config = dict(
    norm='layernorm',
    norm_eps=1e-05,
    qk_norm=False,
    bias='none',
    parallel_block=False,
    init_std_o=0.0,
    beta1=0.95,
    grad_clip=0.5,
    decay_fraction=0.743,
)
MLP neurons of a small language model. Each row is named by its layer, matrix (gate and up: input weights; down: output weights) and neuron, and shows model dimensions 208-335. Each number is 500 + 25 x the weight over its row's rms, rounded and kept within 0 to 999. Numbers have three digits each. A neuron's up and down rows have the sign that makes its largest values positive.
After each neuron's rows, "fires on" lists the tokens most often at its 100 highest values on Wikipedia text that the model never trained on. A number after a token or word is its count.

L8.gate214:471531542507522500474519517527511473514489476478467508499498492476511517460470517516491468501485456496461503480518527510547515525460508556539503466547511497498499521501488502456473496500504475470511475481505518485471502479496498560509465495529498518484494499505508480500467486526520523538514506471509485521477522469502476506482504514526559496495461507529511462573545511500508547507526
L8.up214:495493539489543510463509491527539471489471488470519472516577479493453455470512513513514462532520484471486536511547498484499516506508545519526535512467519475481460500525462515494482486500500551483491432502488487463483453523518496498505543521494483500498514502481503553517456516505497482488478492523531530498507511508462508499461460498487476485483541507464456543550505511540526519519520
L8.down214:510516471501496484509501472527512491496475490466448470450485505522542531509492514478474473486505479447494507458457511542499527484533529498475493541528508478471458535467523512517468532506519515515523523476467516494512526475495493537519492526498463490513492508470525520491511494509514501504495489479480498511522459448478553495498498458512559489460553478463533512506513486503495505547499
fires on: ".\n\n" 68, "==\n\n" 7, " " 6, " |\n\n" 6

L8.gate803:505518518492516521481535481522522521510525509483479514489503505511470487524515467507546539458531489545565506490491490511486511513456461565515515513515460459501507494462525523496510519476511486486470540535516480523560511476478465476498509491479484498490482534522472518453495486488489535463489506562524494509520514519475524517489544499495470506515482498513468518502450479511519473510481
L8.up803:480499518483491447495503536530508487490497528461471518511505446513494486514517525519511517510530514524462516501556446486503547493513506520477493493498508527490493471497516539477534534526505511555475539548477536485511519520499468524478529497455483526453496464512475470518535486520470509502496456488514473507470538513508443476534506495517486492476459506516454509483492460487538484481478
L8.down803:535521509460490473523487524495515536466494489480486511459470511505496447509502504528488500478521522462494498495482550509536527500501495510491486495483497463483496469567500472545478497490498508502443478473504524505501538500529465507499494538504506523487463467554496503504514461513497494485476464525529477535477502487469515491511512506471524493511455573479529502499545477506520454527547
fires on: ".\n\n" 42, "|" 20, "\n" 17, ")\n" 11

L8.gate1271:532533481506487486525491488526537441537509499501496528486498518487536531522521459506458543508515494452522533501522493479468484451542520539512449513464448490531471482529532487490528504528473528521520487495504515512513476476522505508519514506513481492463512455527506498533482524498502518539536544474486497472480512473571445515489527499483504570491522490463505480477486503497493469493474
L8.up1271:513549494485477506501527511495543472507500496467510464507508554510485496529474495524553487495524520503533502575500495543471507509510476499496520517474514504511491471529531481486502470491456516504496529494532478480490505505535520500506496484521470481463456498528489481507488497523496458502480496518491454523495481529496439536459534495508510497470494507497529490515487511501479488507488
L8.down1271:518526476501521519539533511487489506568539476463506506465504495568471493540502492514511515505476534510502564487518453494439544471501508496466483497475514467500493494542522491515489466508499516495476520540507519515451462518497478499479492503468517516492502480478481501489519473544494477497483501517531520545482525539503461504532511521497511540471510519472511525505499474525480474544545
fires on: "." 17, "en" 15, "ard" 7, "ak" 6, "ri" 5

L3.gate1130:493460538494433478515460501485494563512490499484509535529501510464512472518472484555497494521471468479447501496475527509469498490532500487556491525480478491523486509471517485469493507482509503493477474494506511541506497504510482505503508553537507531533506521511518465489497524474555529500441499520471486523480508498481528520499516456487492522499480521509518495493459498470461509505582
L3.up1130:516477514519511494487468531502481534465513498538503566469524532519511493504515517510505461483463509518532456458511538496505526496554505504489522514547527496466512507498513519485492506503493457417465486486460491546495502541514525529483499545465504498498522461552463507514525455465528540514478501537505499481503496512481506491491499490476444486473477520521515503514459535481533512493489
L3.down1130:510467468491503486478471541517473545514488479541524513474499524475466525533454522566476490518504493491512491542478505486473489507500527534511569471533511463483503503478454523476510475508477467466513510495524516483547462501530460515460471522473430490487531461508526501514495513491565514545489510505481528449519506476477498503508532506527495512519489498518484479514481512486525503501509
fires on: "ight" 34, "le" 17, " left" 16, "ights" 10, " right" 6, "ft" 4

L8.gate1017:515506525469479486523469515543514499470475491504546504486508497501535488473480485446479515505481526487474503510486534516525470440508500506529542524485516486492489508477502500554522510523500499513500488474502493496500450534509492501540505549543483507485488504493481495483473470484487503499500438520491481522445516530492455491546471558509454446501515523484487509526521448476485468533518
L8.up1017:443487462471505464546491503506530521529483533503503525475491451473509523498548496507452483469499531515501539487502487488525511503486509496485469516507504475492502494494526494468495479527455483525485516474521501493489502521509505498490502521489493510472498486505478468533473520543513466527457501528485497470462506459478478465520474501533500542521485468477470509528496473483450518522470
L8.down1017:456482499453500511531521499525479483495533490497474513518497506495517476477477505532542474477475483517499522477467509542495471532507497550534501527464523535488539492495472509520508462532525473508501502492507458538498442504513530489541522479513497497486502482502478500526519454473514530445498501497497475471473497498508523475463532538509515438532489505510487439465488483549477463510466
fires on: "ic" 46, "al" 27

L7.gate501:513419455502489556481511509560450532490449456504475493486518482530530465524511504509509496558480495483483486501468506486500508493509491529519516558475496510515494498454478512535511537506498522475463471483508477492479477499495498518525512533494508508521474448473506503483488522481488484515489488510483527511499514455517452489513468515533509503484500511509539511515453466470521503527484
L7.up501:428503528524523540470469505478492546515468511494507487538496516500516553512491495500467509522495531468518505473507517539474487536510507510472517444486504523496527488511530487498494468516499477509447503476487480507527492480530487497467510497537500521511499497498458471547503497530429494513466477463459500490499479503487499487488472463490491491489534500480539496462450484529527539469497
L7.down501:482477514497489510527509527528533459459499475523513495508465476509489517498502469482519505511527468536510499483481547486463492481469553526513540471520498529531485511514504456497472527477496470531471501511568503514520494510490537510536479546497488520503466486453522449529524502501510487500482519517510496476488516498487503521508483527508511505532503498498496456491493510485468479538566
fires on: " " 28, " of" 19, " |" 10, "le" 6, "ic" 4

L3.gate240:506527512502497469487556515505555530534490467518489516519519518487468529508472491496498491518499503523477500475451505462472519478512536514487542501495496523493516476527502518499474444514499486505485507548518494549455487508485518497529521442485523483479488471487496507480501474511475494503464471500515493491498470506521489494502497493477445527527433500465538516483465546511496506503533
L3.up240:498525515540493515535532474541480483548487509505477493485509477515473481500460484503492521464503469532515510469457486531492487478486472575519550491434471556508520495505502469476488471483481492519498476529524477488492478481543504486511500484565514518512515484466499507465520455483529447510490519467501460494499500539537457463495506514503471484499508492501480460503517509474459506533503
L3.down240:516466497489475524487499526444494500513488510469491479517483510463531491482547473488534481527446518473505477486495501506474517470496535496450492460506533483482516454514482510501550511506492495514527527485462548490488517534474476484470507542518521449476518510523487509504483498542494537510491495498512535497491530496494488485462520487566508504517487512512463505441503517512528463458528
fires on: " |" 35, "ic" 28, "ou" 7, ":" 6, "-" 5

L3.gate606:446479523504513543480536534457500500508518479518471438508540492479507507554522528519501483466497463507516525488546501447473462477483460563541509465493505482502485532530520529495490491486480489533461520480469513499518474482510518506475502525487511501530503561503461504487460524496493509483468491451474492516499507496531524503495500526497537506528497457535519478521545495503470499495504
L3.up606:544488486509527518474515527456490534546483486479518513504483469476570483520507491502487492478503471506505534479506521503472492434456495537508523528492544515488480520540476477492469468488472514524528490514498472551503518495492479510467504512522489511522490513506482526484464538502477507463492485484477495504449532475547524512505523452413512463533508482481554500505497538557504495486511
L3.down606:540501512523534486495550502508499527465515491515495511505506470486517519523452505491493489475466538517485499442502542507475448502531449467459503500488496529476512523533487484516549539460534532506468515502524494517494480508519540520525484477536466505529507514523496506514490499489527500495495484547472456478454456496471469497509521488479513525516491487469512458491497516476486486433497
fires on: " until" 20, " After" 17, "After" 14, "ing" 12, " June" 7, "ington" 4

L10.gate935:455491524512488521455498425550517544505480548488536464476478496531504508498487525452485507491475461490506507471472540549528487519502471514501494481538481537495482500469493472487521519498519463510477467516466477482494519488466514558476506492508477490495500515514506479521475499475452478483537550462475472523476523503511506512452502483479495508495478561488517434502473501533458492497502
L10.up935:482483468502511520472499496555498515458483504527526471477497497507483472507521479499484530454464513535507477466464500519489428557512488464513516516509534511483485492504481480533509483510484498514491511484518509557493530507488549504497502527511497493473463459489475503528489519489477531503470578476480499493424536514497517502467509506484524513457417536477472449538466446480498460508508
L10.down935:520515514502483503490496496504501508501499506502533481486527513513472480482491493468461454465488484521487523485490537524523540491493505530455475496483464505483489480536478471513489491504506506492485519515493532561488484473489537537466487488534505519510448496526545493543462490559493481511448567485522458483496518483490494463498470488519515504497490491478474518477514471516514489530465
fires on: "al" 23, " G" 18, " P" 5, "l" 5, "ed" 5, "1" 4

L8.gate1505:540475518487538451517485492466481508511459545506498509508555479481507466529508506485476527537530492486482485469488489516535517496478483464524482497491512488504513519515541487512490504531516490475467496464473497465503429508523480445527485517444484553542503523507485504528514515491499528501522473484505491492568504475509458476497485515514509480520475496485497519522508478548487461476495
L8.up1505:482510477516529527497451540510467527508517532498517540522469467485531490516479483469471531539477513471480493524579517460528465508502496487514530491454433483476492501538453498521494458471487518550477469517493550534486500517501490482518483489493527525460477494497502450512513478517479496515474473514500506455550503522493483444479476489435487506495512503473525477498509537473513512487489
L8.down1505:471498496475487502488482477510509483510515515502475506456447502465530473497446502490504493519486525517479485512491504470510457525458499503506517481479493486494506520511473486504494485518458505533462555475500510496494466541519501472523464456455505491506481488502482484513505468511531489527475457472519523474582497514539499468457499474460445528514505504520541523554478482508503517502529
fires on: " " 66, "ag" 5, "th" 5, "an" 4

L7.gate1454:482518484517501514528539515506509497554484456516497561487469495486480498466494520476480509493501484502499520530489525461494505463470517497528512459515519533497512478487506503526490470520462506471505508482503536506495484488453476489495519493492472503482472468487504463514538484509483517516502469523516480495515526550519488492520504534476500534520514512481472487492477474486490487488488
L7.up1454:476505462492505491581516458480494547538429493477529479512535515542491522471503523468499477532480569526534540513504552547504488506514513452484460486536463502518454482482523501515507500496489487498461489459449520447510493496539529494517513515486500513510521475490516484510471545492504486450475497496486471512544513506509497508534522501513502470505505483505492512497507481496488500534528
L7.down1454:489471473518490524504525527496483495571502555522495482492504544494510500488473484541521496502534568455508564496502504469454515465517501463499504519490476502465512499534530494491478481502528530497530507541533490491473511519516460512448541528524497482472489492471528495572506501529479531497508506510534540480478489513495529522513500478475516483492530457507501501511508528464515476560545
fires on: "." 96

L3.gate9:486529473501509494496474543442519522470525495502540466481498506441536484554507485506529486494459464551516545455542521465448500489501450518511500489467502474544483492455432544490474508522526488516501536488507511488511477499447516474476509491457433490501519541520493497514488512474546527500505478507485507505508528508540513469485498505525496513487535498509469490509506527510546511529543
L3.up9:503481504492497498505506525485465525441558493505481496488463543476521486505434503560445448510521475524535512485512525486451510511505464530530528500498494477500474514462439527507501507463526446523543555493534530492475482522460478456479533502475495507517506504492505515475506506497502553538524523515495510468519511506537505520480503503515467462497520514510476483515527477527576468510503
L3.down9:532489498471536515490465466537534529465583519510495488503527465494486525474492523518491479517488462511548493478478495474519506468481480502499467486496537514487500459519490514520471491439483503485501496505496549517519524522524517483473542481503477514494482491490482498492521509520559563474448478474512478461482473518491491496468478484511505473516521511503519540509490496511529471494517
fires on: "19" 18, " University" 15, "20" 14, "arter" 5, "ing" 4, " until" 4

L7.gate984:490496562487526475529530451490578530492507481467526544500525458478520523517514463492552503553474466500438517476514475504501532512473512515500501512442497462521484505504489499506510494441515480525528481530498483524461456530518496532514495513514514484521484543547452517525482523474504535473521484511495475485520533461539507526516511541469536497528478536520519513511501503540494524526536
L7.up984:504519546519510553432518513511507499542497489494473551522496509508472499462531514524496505541508494500476513480553501490465514540483530533524487479451503451505499481492478459518511456491486511536489533514492494508473519545547472487497469514496498484515516454469427519508499514516459537555482480451501495487485469492549496542460506533508513491491493442502504501546532512512480539492514
L7.down984:517527459498526491502529471486545543513478510469505536531510529471516510466474465509546492505530516502486539458485512504481546498490505507455501500459507492478459509493451500517505526519498482538507521485500477486490478491543492506495494563509529475523528529537471510536499495506486487478480472486503502468517541475539457536477489470523513481445511454511524503475546507587442515516455
fires on: " " 56, ".\n\n" 28

L10.gate1284:513490504490502486469583486534484526517470501493498508539515505453475449507516511516499456500535512549530480473502494478478479576488511518488468477506485551502487449509480516435466468476536488467545467486447533493490510478490491544516508494475473512491530496514501553520500472510474496493523468512511501508474499521460525511460514510475474513515488524457524517524477498510448517510476
L10.up1284:467485517475531512514508507574491532484482536477504478519525484480519545497537520522526503527497557504551533490507503471517483485502496523504493555495530524492465503483498424495510467502496524473458453523495527511491522543545463473515495504513453501514475500504507497485471461489512461471496476468497492486476483519457523499478473535455526481477510520547508486509470537469535513469514
L10.down1284:449531504504532490481509466481474512470515499515569492485492540488529499486505476462501454496543497486471541496526498454526491466424452469512517556476469506500428526517486482489538500521485460525489497456463501563498544510480480482558472552510475476503485506466482489495485513464471507501500534512524491501498503538527504490462505508484512529485530497493481456496530520508483499480486
fires on: "==\n" 13, "ently" 12, " and" 11, " but" 7, "ally" 7, " ===\n" 5

L8.gate98:503521484505476507464465508505537529529482490523506532468521507462533503455482492499497546461480523484493531485486478492519475476477538495495491540504513497485545527453505510474498516516458462513493463533487461496501471490508509456502504497523489487512499520499493534519543526537469498517466468481513523522496547541522477503506513487520468489484487447467507538526459460503486477527516
L8.up98:527498522583542545523529548478508481526449456503475501476488476495480481452459547454484533486515512492524507502521469480514516506522458465480480501514481483528462470493506455434509479499528493555482491527484439484490492499530540492509476536489506500508469516482471452517506515488509470502525494524510466502514510471503525514505482479525522498496466526486502552491449462501534492516518
L8.down98:483463522480493460526511464509470473511499484482529463511500467452482508495432520529499509516503486461515496512496488492521485523515539490511487502477517463501486478471441456498505474487505475531472452499454482500507478531469516496506477506504531509457485487488470514502490528494487508488501491514506479532484457563515548492487491510514567486528520482518523453510480499498545505474535
fires on: "il" 26, "al" 13, " comp" 7, "act" 6, "ul" 6, " Comp" 6

L8.gate515:509493530533511462521501516456510479522551501530483521537528487551473479514492468503513451491479532483514532504513527481458517531528452475483491501499495508520463511492463538481526457509446535509498468499514488487533516466538541480521491534513517544483468543457518501496489511490527510460495466506452469493503460504472565517501487461531460520487540513500487502471503513506495478512534
L8.up515:520445482514530518501497528481520509514473496492475488534504477521529524519465546502504485499527529476506510446501520525495453496490499493527484510540502498474522498471521494502504507511525520530493491511509505425490449541490504482507499511531485448466485491521480533468480497507473537466496485538546476482481515502474542503494480518490462493513548528463480500477500464513547481511509
L8.down515:498487494509516526535476488513522532484508498475479489485545503488507526492502492494488476492493482476497507498442509537487475499520515511460507513490551484486491533521507546489474509494494505521492529499491521493515499494475461544499502506492560466489461459499529506500512500481445553459494550529537479497463486512500515469514466528483507472497508523481538494535442506494524483520463
fires on: " " 24, " (" 17, "20" 5, "18" 4

L8.gate838:508520536490500502507547479513494493477474561483525510494496494476494554529517465467526473561464520480494520471512547524513503502515512476471477464481484488471515514487491532520535501485534504510542492524537503522539493505468489485492539486545548516526504485465476523494496527500506504532506472497494463486475510457523494479487474488474496547482544480521524496489566487508503532462510
L8.up838:487517486473547473526540519471510547457522492533493502480511519477458497545548520513460484537494442516494513487485506499494485507513501439513485498483516528500530528503537515479468513539496491522527533478465518542504512467469510500469509472531494501527569514497460489453474486502487472538468493487490526526514485439516478485472518500488510541530482510507475486562490532473531465508509
L8.down838:475514505467558517511465469510480474540503502528485494497517498495533524541533541508494497506520486489520513491509508474517531554512472488496560466500496491495508506528471525529466558501513557497532490528499516480494500520502513508510495516471511469496481479487494476466516471527496490472469501516524510558529499507499500504518553486455481471513462486478436529516522553516503475529489
fires on: "en" 19, "em" 11, "ound" 11, "ag" 7, "and" 5

L8.gate278:474553520499530470457464486515476531506497516485480509514523518494492489475537474530468479503514499501497497501508436484472506512520526512491513509508535487516488489507472460485541462453519513472517531539492501472488489517502498515474509521514491464491520532534437494501501524478519503492528510512497541508488542480528505455483532535526509468510484485504517528512517485501549530502507
L8.up278:517496493556483509502499475492488505534474491472496482507506481487501512464478574516526498515492451503506546455512503526469500499466494496555463484498512508468491487502482454480514475537480470469526526475524504474516482560495472480490532461522524443507505490488496478446479476544506491501508498508526522472495496524521511538513499501526487503517514505504535481455519511498501521518531
L8.down278:529517480462541485483477527480530513508516525405479524461500502498482488480483532473524482556544491502517502495492483519517494465452480493488493528505484501515526507489523496511461498445548513519508520489505482511525535537511491466524506565452488480498524539491517493525522514503494506504516526522490503530494509416527539505478461544476507503539483477476492504520506538509495495517526
fires on: ".\n\n" 40, "." 27, "==" 6, "==\n" 4

L8.gate717:486465522511496509529514529483525541529522490503490479493496458481470523476493485464439520507487488536480459487460520514490518487548520512500511478487519502489521483487504487481505495506532510546517508555503511493542498524495489484502519498497492500502512513503547541546525484528540488547524458484458479488483569498511564541477508535477485466514464484492544507497472495520533520449461
L8.up717:519532527504494504536500539526521498495467538463478478525461475529497467480493524474515492496526534520462469479466532472469496497506442472509513499477537495490504513486492497487505486530456456518462519521536507458503514491480510547550489494517455521499501490466552501460499464524515522525469464474502499506498534511528506485542542502494491488503518543498530498532556523505491505533490
L8.down717:535484509496483514532479523495487443488501479496511525543497507525458507470520500460504473518446516483489469485476469519476467475509468500552485514485515506473511493508480480528567485481493495540543541563536533496499500508524513514510537488548519478487568519523521477507493495539486535481500472536525462459515469554460509491502473512560515512518523522470496500527494489475484508514530
fires on: "–" 15, "-" 13, " (" 10, " G" 8, ":" 7, "ri" 7

L3.gate1284:535503514521491505545480490512546516530505521509480447511524505511514530515527445494495509500500499483489483467489537464539521461465497519489529519540513472509535527477492499496535492538493537534534487484516492511501457476539544494504517497479465489444500507474481500505476510479482551467482475469490502485509443504526476537520477470502518474521441472469520486492534494513512487547478
L3.up1284:519518470528508526499506524556518489508501539464497507487493465500548493489535487532512512539518503487480507526520516504492486480476504506516514536499538450497475508543486468503508495472489525513500515509535506520551539492476503499498531476484494537481508526479478471534492508540488515486504517456506479508479472516504501551515482492528532518527483436485507472487513475508459551514507
L3.down1284:532560488508537495501530501484506450478510502479513537472507480489526531474477549493481530494477477483471502511511458496476504505491525503516541515466554500520489481483469507533479508445498525512483541479493506526483528485526463530529462495456487540507511488497488492555537496493510503487503474503521510470522478527514491522465469511481558499479441473482492480496519454488513501470487
fires on: ".\n\n" 85, ".\"\n\n" 4

L7.gate451:509480523515514482495484507497508524516486516532468504514520506510500500478515508513495469499538497442507506500522505465539530467493500530460506525507476479492495523467504487491515526536493545526507474545498481512532490539497522489525467491506504486459501533482504499533488459501515509537487498523485535504501454493497458467450495534471482504502488487482533467509489499512495488537438
L7.up451:491520508526497498494490495497494503478514500496473504503453487493541483527531512498507515500501504509536491482504548477495527488494495485500498526513491477519489551500524515531530516504530498533527466547479518547490500546508532520476459447511478492456551481492471525483516495475514492467537519538508529469547500511504524485482485508511460521490456486475512494497516465487496511531500
L7.down451:483499466467525481487487526513557524501525513517510469534506468528526497505520515501496511558483524524519468541524509498509479486528496518466510518542478495511499537489536523488502496509504505542444479549423498490510514494512505525506504533529478524470502530482513507496467479545509533493547493516541548540511534528486512508475538512497483432493493543521496501478514568508485512499482
fires on: " en" 45, "end" 33, " ag" 7, " En" 5, "n" 5

L3.gate937:469472498472497546499487483520496525479494514518537516480476544506494462479481496514475508479492457473513511467510495504436482509526511487512517480522502480496518540467526521483485480437519480436494486483484510474550498509514527499457514519474503496534505475475521480474502513506537538489454486515487526489540485493486475504502495482508509473499442553486477509504532559488522499471535
L3.up937:503506482546496503487484502486480519423490516522507496474505482497480462486466507584483530492530509477510489495497490532501502496525508481502505500543491464477518531492541532479514513474534478524472513529466537477532503469485519534475497513504519532490501460503518497524475498483533475517480511507513483503522512483474488538502478456533491495456493514502489516552466497476537523566498
L3.down937:519510499522519487482490518509460497494501463557541533522502524508484491517482504533505501508506515483474491513511481476495536536545491510538522524476458520493539524457507503499501499481483494431493499497484558495516475478508546515471462514512538453472540495542506500469490499528469502499476466527490489527534487530530511459496502484532480492484464489482492513532495531462526534510475
fires on: "ack" 15, " left" 15, " track" 11, "ight" 10, " Cal" 9, " light" 4

L7.gate23:436476496452474525525503500513450482491514563503483490462492533545505463488497464439500513512528498530501476441488548499516493513498488483554506498517488469494491522457536501553474485505505496493539495498469464488501531484543492463518458527512512501466492504511490478538473480483491505540463551516495481493473530532531479462504504521514480510463511461530517503515495556488486496496513
L7.up23:470541486464535489485467478523523498481487492484500497508512515547471446531501493518510485491500504493493544536508512517543489567523516556541517505508495503479546539468493496457445517557516505524499491501493520471511522477547509464490459487529535501461502523503501539484505474538480461497479526508497496507496505509438494542519518478485526500479448531506467520528541511465487476503523
L7.down23:481532568444499526501482536486486474483502480503567496502494528534470458450457525523496525457477505484466513483503483502510476536517505528498500488485493501472478518510524464487485485522485475456472477518521534545528531466487510513495450542525489493478495502569518537484489533491506502435465498464521481525494502504459497525480488492519475507484478528494453486500494462524514497470502
fires on: "al" 24, "h" 15, "l" 7, "ch" 7, "w" 5, "c" 5

L3.gate130:491464549522519532538452482485545573474497508495528468558494483486480487474492506533514514475532498478454542527499477487496503514433516496544531503530515483481528502482520525481519501488544495490485535488451484493490509470469503513513488505448506496494509477472493516495475474511464482544478480489479430519473501501493499504494512457505455468503471521511543499500530479443479523496559
L3.up130:526509548492516507459505506487504525477480536517513487538498496507476488477465512510517530533473486475494512493494462491501519494481505463504510490504460485530548479500501473478500483503500508503506516549507504530465511471537500547459499501518522511483480503515506529497457474488496548512547500511525446526484466527529478481503502491519463500512458513477541468484490510481488566448557
L3.down130:501539481467480533506511520465545510487532497513464532560455504470525494507433479496529516493530533480468493496467489499495519520468503477494487513520493483476503507480520525482503502491554486456515481477462490507491533463472482486483482532498479488482492532525484490465509454483463469527500507507487472526472511484526478515491517462483482511536455538499510499475512503473465498503520
fires on: " can" 45, " Car" 32, " Can" 8, " car" 6

L3.gate490:521459530468535479481541507480498478484523501478486491528469520479536527455510546472451483514463490515542465494483486496485534512479571497543502464507515518535504486469502449495499486493452509529574526535521568511502531512485454487473540466517498478527507501518475521493562501507522505542469498465468523534492521542497538528497509473502494527538513527484526516489459475484531456470462
L3.up490:527530464485525517523498513544481484493521439513496570499524481498476543484469491481553474526505489532508482530515492537486551462489538467503486495542491486504522452506501444471496489527454499515513535520460509498523488482467473508502495505496511517508512458507501465528496488496490490496465456443489481496495491517497470473518539463506486498529485522485492518563502490508505523517487
L3.down490:524471546567493523486509501425518485506484490491507522521491450497490473513501472552474512517500489500500522482526541526497451449489487474521531495472540518489502500491477517511497525498474492478503512492514503521479515478474535497515519535496542464505498469478515493530507541522486507504517502534518486495522460479499506486494476498518510486524488491474468525503549527487525521476528
fires on: ";" 45, "–" 24, ":" 10, "'," 4

L8.gate1384:512493476472485511480497539481507530517506484473473541463471447507545464478499507494489511518504508536507465494556483490498519541507499484516474451517489495502500483493498482512520465517486526544513527517495480545514532487514536508516500566466490492490475485507452518519497489512512500475509476504538542504512515529509495536497470537507500529479513510498490499492533482473510552531454
L8.up1384:487484548506504486496477497481505470513490523473494505501512473519463524546481536542490478522532468506441503512511472522516529455465488536454513477497471452511491513499478510551502492538479496557496518487482508531529490508520512534485502483504501515518475471524483533469509492490475534495511480475499525489476458493498539521494470522521459507501522522489490563480502495496479488475505
L8.down1384:491511461513538474520516537490539530493512455484507478521474497498535502407535526484503526542497504498477540495486536476489480485479551505501550520497501534537508506485493488505509546521524525486490518528497489527484481482486486509511506506472515512506463500490468490451484475525489482472463526498507491488544529484495522562484519522453508524502519432509486461538499473530462548524481
fires on: ".\n\n" 55, ")\n" 10, ").\n\n" 7, "\n" 7, "-" 5, ")\n\n" 4

L7.gate483:508495498517463490523489526479520523498501510522476492460523532477524544499471519515511508485520478530487517474496517466526478494542523514472505517500521510473479513532454477543531453463463505493504503519511530487482456469482457471459455487485496490511517509478495502528513499479502493464492513464537445509487458480482494458520529488486490511545503530469549492503493436500474517510485
L7.up483:541440472481516467516508523535516501500478491481531509477528512511536469470533505494497465489493539543490484529468441489533499492524529543509500517491530532497525514521499514512479480487448482512504512527472542517494519463513491454487499515538485527472502532494435507495488523471536496494508488497432481496501479524479499517511452493515531499497527515483501472512498523501450506525469
L7.down483:493529471526490496513503495513484498473492530533525540512512475466518498479484527479559490477488477471482514507506463447510464476499470526487498517479460553489454526489478465505525504496469483486494491487481530509495490512452509488502482502490496504496493526492468543490516505487468524511458513500507476509522470494478501487472496523453528511498512492515545553540449501521523512484466
fires on: "==\n" 26, " ===\n" 20, " ==\n" 15, "===\n" 9, "ently" 6, "===\n\n" 5

L3.gate285:484475479494479523463463543452517466545530506531494489508493481522497502484473484499440558486436492491537506497549487535460482492530508513462527490452467503478506480529498461521518446472498490521492472511474494476532529480471466524498479520527539507498458499492486487498501528506536508533505538519535510498524513535509474523506520430498516481526540510532498493472437458492514545487540
L3.up285:498460505498513547478495510501430476510516492536487559488438477473522530532510510510516542504507499512501508510546473541481507524504459442467482492514507525449488491496470472531509483479471464471507536494470531525528465517491454506480486484462485504512511507478501536522493526493511494483529478518489512531526545544486546527495517514511536468474503495481549516533498447468503510508495
L3.down285:501477500489502500522475447487467511523510470501487441485499488492493495484493484466495505438524544545557519517513534474471499519492546528503476527473490515489538536538470478486501536468493482470527525526466509521505486477538514512537501507501479520502463480508543436490552551501522498536485515472505508506513515498533502507541541472472484523541514516488490520514518530504531502514539
fires on: "ide" 20, "ore" 7, "ribut" 6, "outh" 6, "ateg" 6, "ided" 5

L8.gate460:540500516500490527522498516498495511495530490479480497471468504527515444519496453494508452515525480505511498495472518497460477485501471538505494524520507518544492508493511460493495475463443517471548483516511541502546506455521548493495549499504504496505476482489489490493490545490468499511507540507461500500481501484468479548519487536492504467476453489508509480483487519436540484533550
L8.up460:514535457494502499510543509466484526450534559497501531486497506497521507531503512491485485501461436485542503497481478512498484497500527519501480475476482550494562508526480472504470481513504494495517500502501516511521490516487534530497541528529489532500443507478481477460503515436510471467527500457474529504503551495478485514478476564525483464515492488535468510487507506463506484526453
L8.down460:513480512526514537474479491503522492455498520497481539514488549514497533497502518451494493518507491450509490476503466481474527537486526503475452493484518471471503518475557489498510513532480476486506474480514486516510490549501517475470520513508445489473493516481505492517515509481482512497478497488528488513506466562480463495524450499505547480518502502517471537506528500499520499461526
fires on: "it" 39, " a" 5, " the" 4, "ed" 4, " \"" 4, " for" 4

L8.gate244:514507450495478488482479518475522482502502517495478536514538470491498490491496502510516567525484474512439489470523507517497498515501477535551478558538488488462503495491485510497474505443531476489536531516541495517518479493493496523462519508536503503453543517539484485510498444508485490492498466504536512477531479523560509500482490524491485519506463514494496530492463489539534552535490
L8.up244:578506495515490551493487532514514501501505474465478472487505500491493518473461510515525509529439497451526490499539458500464503539516445478521526536485506492475484458512478513513501490453503498518529521504489486494512487454455464508488472517487515462489516490497499441532522438484480496549491474515508484518552481548541485511508486502516518513516486497535511503494484511524487501516508
L8.down244:486521484503474471472491513489520517509483489521521478466544532515482464496499489492518492555485493521480489505514495504497449490513510486520522533493528517524461541488490460464479499475468490523506495490476485478500479522564501488515472510511523483501467510519448512496452421463537477503459508495481502475529456476545526519470523464474527500470471526491492490491501502547494490498489
fires on: ".\n\n" 86

L8.gate997:491507484521501516540519468506545502534512482534490494487509492480536490497479526475471482531489525465502560527532508488501452492506502478554506516498506497502527509479524465506489491499476513460531521486527471499544483489525507484498486491522493533483453492499525517510471520548522556506511495517483487552468508508493510493538510469520546490468498482535496511474494465483499484504487
L8.up997:514484504525512520516518508458472511512453513498492489451534490522485498499511489462487477530547502520491532506500520483461481473504443488508497487531484512506505470483511525495543518516524510488509509513503510463460485496473513528486440506520504486518517526488478521488485552523452507511513554506479509543502445544503509467483484494464484491491520516489494519476488506491521474518487
L8.down997:524462503483538516515500496482518524513525512484474511512478491513491542468547490542489517500507455487496479514484515473510502490466514490472530508469509504496498449507497514511513528496517499525507521496528506504475516481489528493483490488529514489497494485518508506515479533496450484497519510488460545503517485515492524523479502560510535447463502510505505545495512507522496490514463
fires on: " (" 59, " " 8, "," 4, " an" 4

L10.gate833:516526470508467485520516527552518501491509547475501502520507453491542536501476534548511453528496507457497520463471510481451474498523503450497496485476484484519516534478452497513483504517458477535473505514502519528505503499484511477506519516505456488479496498508502532489460493492494533505519497556470464494517503514513501490520498479513503513470478521525541518520525537473511476533478
L10.up833:508488511557500517510476533488478504468513527481497518519488469490565509492521495527537499479496493501491496474579504520437471506511509512461475472511530507470486510498488485521527517525447512487502482528505492557488505466484539499528483552533486527466454498466487475494490548494496496497546527496487502524496497508450490529497500536554491501461469478498490468508482513533542478529476
L10.down833:485496545532510506505513498549523519485506542453434451508474506526497496522494503493476461511497527494506503486477513480525483497554491487485448464515473490512475500508494519513490487522523489468484516503531478516423486553570500482478457493508541507432478541454467509461458517504514443470483495486475511462482491526521520506488530506520490512487476483510477524556492488486514504483519
fires on: " a" 64, " O" 10